config.yaml
num_hidden_layers: 8
hidden_size: 256
num_attention_heads: 2
num_key_value_heads: 2
head_dim: 128
intermediate_size: 512
vocab_size: 4096
hidden_act: "squared_relu"
norm: "rmsnorm"
norm_place: "pre"
norm_eps: 1e-06
positions: "rope"
rope_theta: 10000.0
rope_fraction: 1.0
qk_norm: true
attn_scale: 0.0888
bias: "none"
tie_word_embeddings: false
parallel_block: false
extras: ["capped logits"]
init: "normal"
init_std_qkv: 0.0259
init_std_o: 0.0
init_std_up: 0.0259
init_std_down: 0.0
optimizer: "muon_variant"
learning_rate: 0.0184
lr_mult_o: 3.0
lr_mult_down: 1.5
beta1: 0.95
lr_head: 0.00349
max_grad_norm: 2.0
warmup_steps: 0
schedule: "wsd"
decay_fraction: 0.612
decay_shape: "pow"
final_lr_fraction: 0.05
batch_tokens: [32768, 65536, 98304]
max_seq_len: 512
doc_mask: true
train_tokens: 400900000
max_steps: 6196
dataset: "wikipedia_en"
MLP neurons of a small language model. Each row is named by its layer, matrix (up: input weights) and neuron, and shows model dimensions 160-223. Each number is 128 + 24 x the weight over its row's rms, rounded and kept within 0 to 255.
A block is one neuron, or neurons of one layer that tend to fire together. After each block is what it responds to, as a language model described it from the Wikipedia text at the highest values.

L3.up135 [127 154 110  91 129 132 154 121 122 143 126 117  89 161 135 133 167 173 141 121  96 143 153 147 119 117 130 153 155  98 125 117 144 141 181 130 133 101 145 109 103 103  83 123 104 107 171 136 133 136  63  88 113 110 147 119 122 148 106 131 105 154 155 119]
L3.up158 [143 138 116 140 150 155  65 104  88 141 115 139 158 165  99  88 169 122 151 155 123 153 127 120  92 141 146 102 137 180 158 147 146 122 186 160 129  99 151 104 144 107  82 105 149 100 114 148 114 121 144 124  92 132 125 124 139 134 124 111 137 161 148 130]
L3.up492 [101 144 105 162 133  96 128  94  93 119 140 101 149 109 124 145 128 100 133 136 130  99 111 139 129 140 115 115 194 117 110 111 132 124 124 123 145 147  84 128 148 109 142 125 168  87 131 124 117 152 135 132  83 147 149 132 136 131 130 120 121 126  98 172]
L3.up511 [152  83 137 118 132 154 117 114 168 120  76 137 133 168 102 114 123 114 139 140 157 149  92 118  85 152 168 121 157 173 180 122 161 157 147 142 124  90 133 104  75 133 153 132 146 136 110  95  85 142  72 124 106 127 161 138  99 123  68 140 164 125 148 111]
Description: Compound-joining hyphens. Hyphens joining the first part of a compound word or name to what follows, as in ground-based, state-owned, Bethune-Cookman; rarely un, most, 's.

L4.up474 [149 123 130 126 110 157 154 145  97 143 105 110 126  83  73 139 142 181 151 104 119 141  92 148 112 128 101 135 162 128 105 151  83 111 153 140 115 114 132 126 120 127 135 130 111 122 120  78 141 118  99  99 107 119 142 105 117 122 130 105 151 124 122 131]
Description: Table-header "No." and mid-word pieces. The period of "No." at the start of Wikipedia table headers and section titles (No. | Title, No. overall), plus mid-word pieces such as al in Battalion, ot in pilot, ast in Dynasties.

L5.up104 [126 136  98 120 135 164 110 137 117  90 119 157 123 129 139 173 171 108 111 115 128 156 121 124  91 111 143 159 103 138 190 114 189 148 113 107  96 116 155 128 161  61 127 135 165 112 116 144 173 164 134 120 121 146 132 133 117 141 117 122 127 108 164 146]
L5.up165 [120 152 114 111 120 140  99 100 169 147 164 113 114 135 162 111 142 172 151 110 136 134 151 127 102 104  77 160 145 167 137 151  98 136 160 146 117 113  97 107 109 108  99 128 128 125 118 149 106 121 106 128 151 133 134 114  77 142  80 134 112 113 108 123]
L5.up233 [133 110 114 130 126 178 126 142  93 143 108  96 145 158 139 116 150  98 160 169 146 129 129 133 113 132 133 107 130 132 151 146 137  99 148 183 160  86 117 145 122  91 128 110 149  92 103 125 131 154 186 136 138 118 161 107 132 139 117 127 109  98 128 176]
L5.up402 [122 137 170 130 119 128 110 127 144 143 151  92 147 150 155 111 134 130 149 134 130 144  91 115  98 116 103  99 136 122 134 112 145 154 180 147 169 113 177 144 140 111 118 164 123 151  92 112 128 117 162 140 119 141 155  93 135 139  95 118 145 114 127 141]
Description: Compound-joining hyphens. Hyphens and other joiners linking two words into one compound, mostly after nationality or place words, as in German-born, Winston-Salem, full-scale, golden-haired.

L3.up116 [109 187 172 125 109 115 148  72 147 167 127 128 139 121 129 139 123  98 148 139 105  84 127 125 195  99  96 121 128 130 145 102 158 150 150 135 125  89 166 147  92 129 130 116 144 160 146 122 143 170 119 143 130 147 148 110 106 118 114  81 120 151 112 143]
L3.up233 [143 163 125 153 121 105 141 107 106 124 120 143  87  94 123 151 104 138 146 137  87 113 147 120 105 148 155 118 181 137 113 136 132  92 109 156 186 123 125 137 125 167 120 170 123 107 115 107 119 131 107 153 127 145 131  91 130 137 137  96 150 111 113  77]
L3.up248 [101 187 129 132 109 140 119  94  83 102 125 143  71 152 125 123 131 141 165 133  76 116 163 114  93 154 133 125 158 126 145  88 112 142 138 141 122 116 139  97  60 139 103 176 139  82 125 155 155 113 151 161 131 144 128 149 113 109 127 113 150  91 110  96]
L3.up502 [111 210 128 121 127 146 169  94 103 146 151  92 136 123 110 155 111 113 144  91 118 120 139 153 154 116 127 139 105 117 118 105 180 140 116 180 159 144 130 150 129 106 118 116 105 119  96 151 136 162 102  86 112 184 154 134 110 102  85 126 159 108 135 121]
Description: Structured list and table markers. Punctuation opening an entry in lists and tables: line-start bullet hyphens, pipes after row numbers, and the period in table headers like "No." and "Month".

L4.up48 [138 136  93 124 146 177 137 101 137 153 127  91 148  92 100  94 116 165 124 124 122 159 137 189  99 204 144 106 139 131 135 166 172 137 103 119 145  97 131 110 144 117  92 149 140 119 137 142 124 157 124 116  72 121 124 152 149 116 146 124 182 148 150 136]
Description: Mid-compound hyphens and suffixes. Hyphens joining compound words such as follow-up, built-in and line-up, plus mid-word pieces completing a split word (express-ion, hidd-en, foot-age).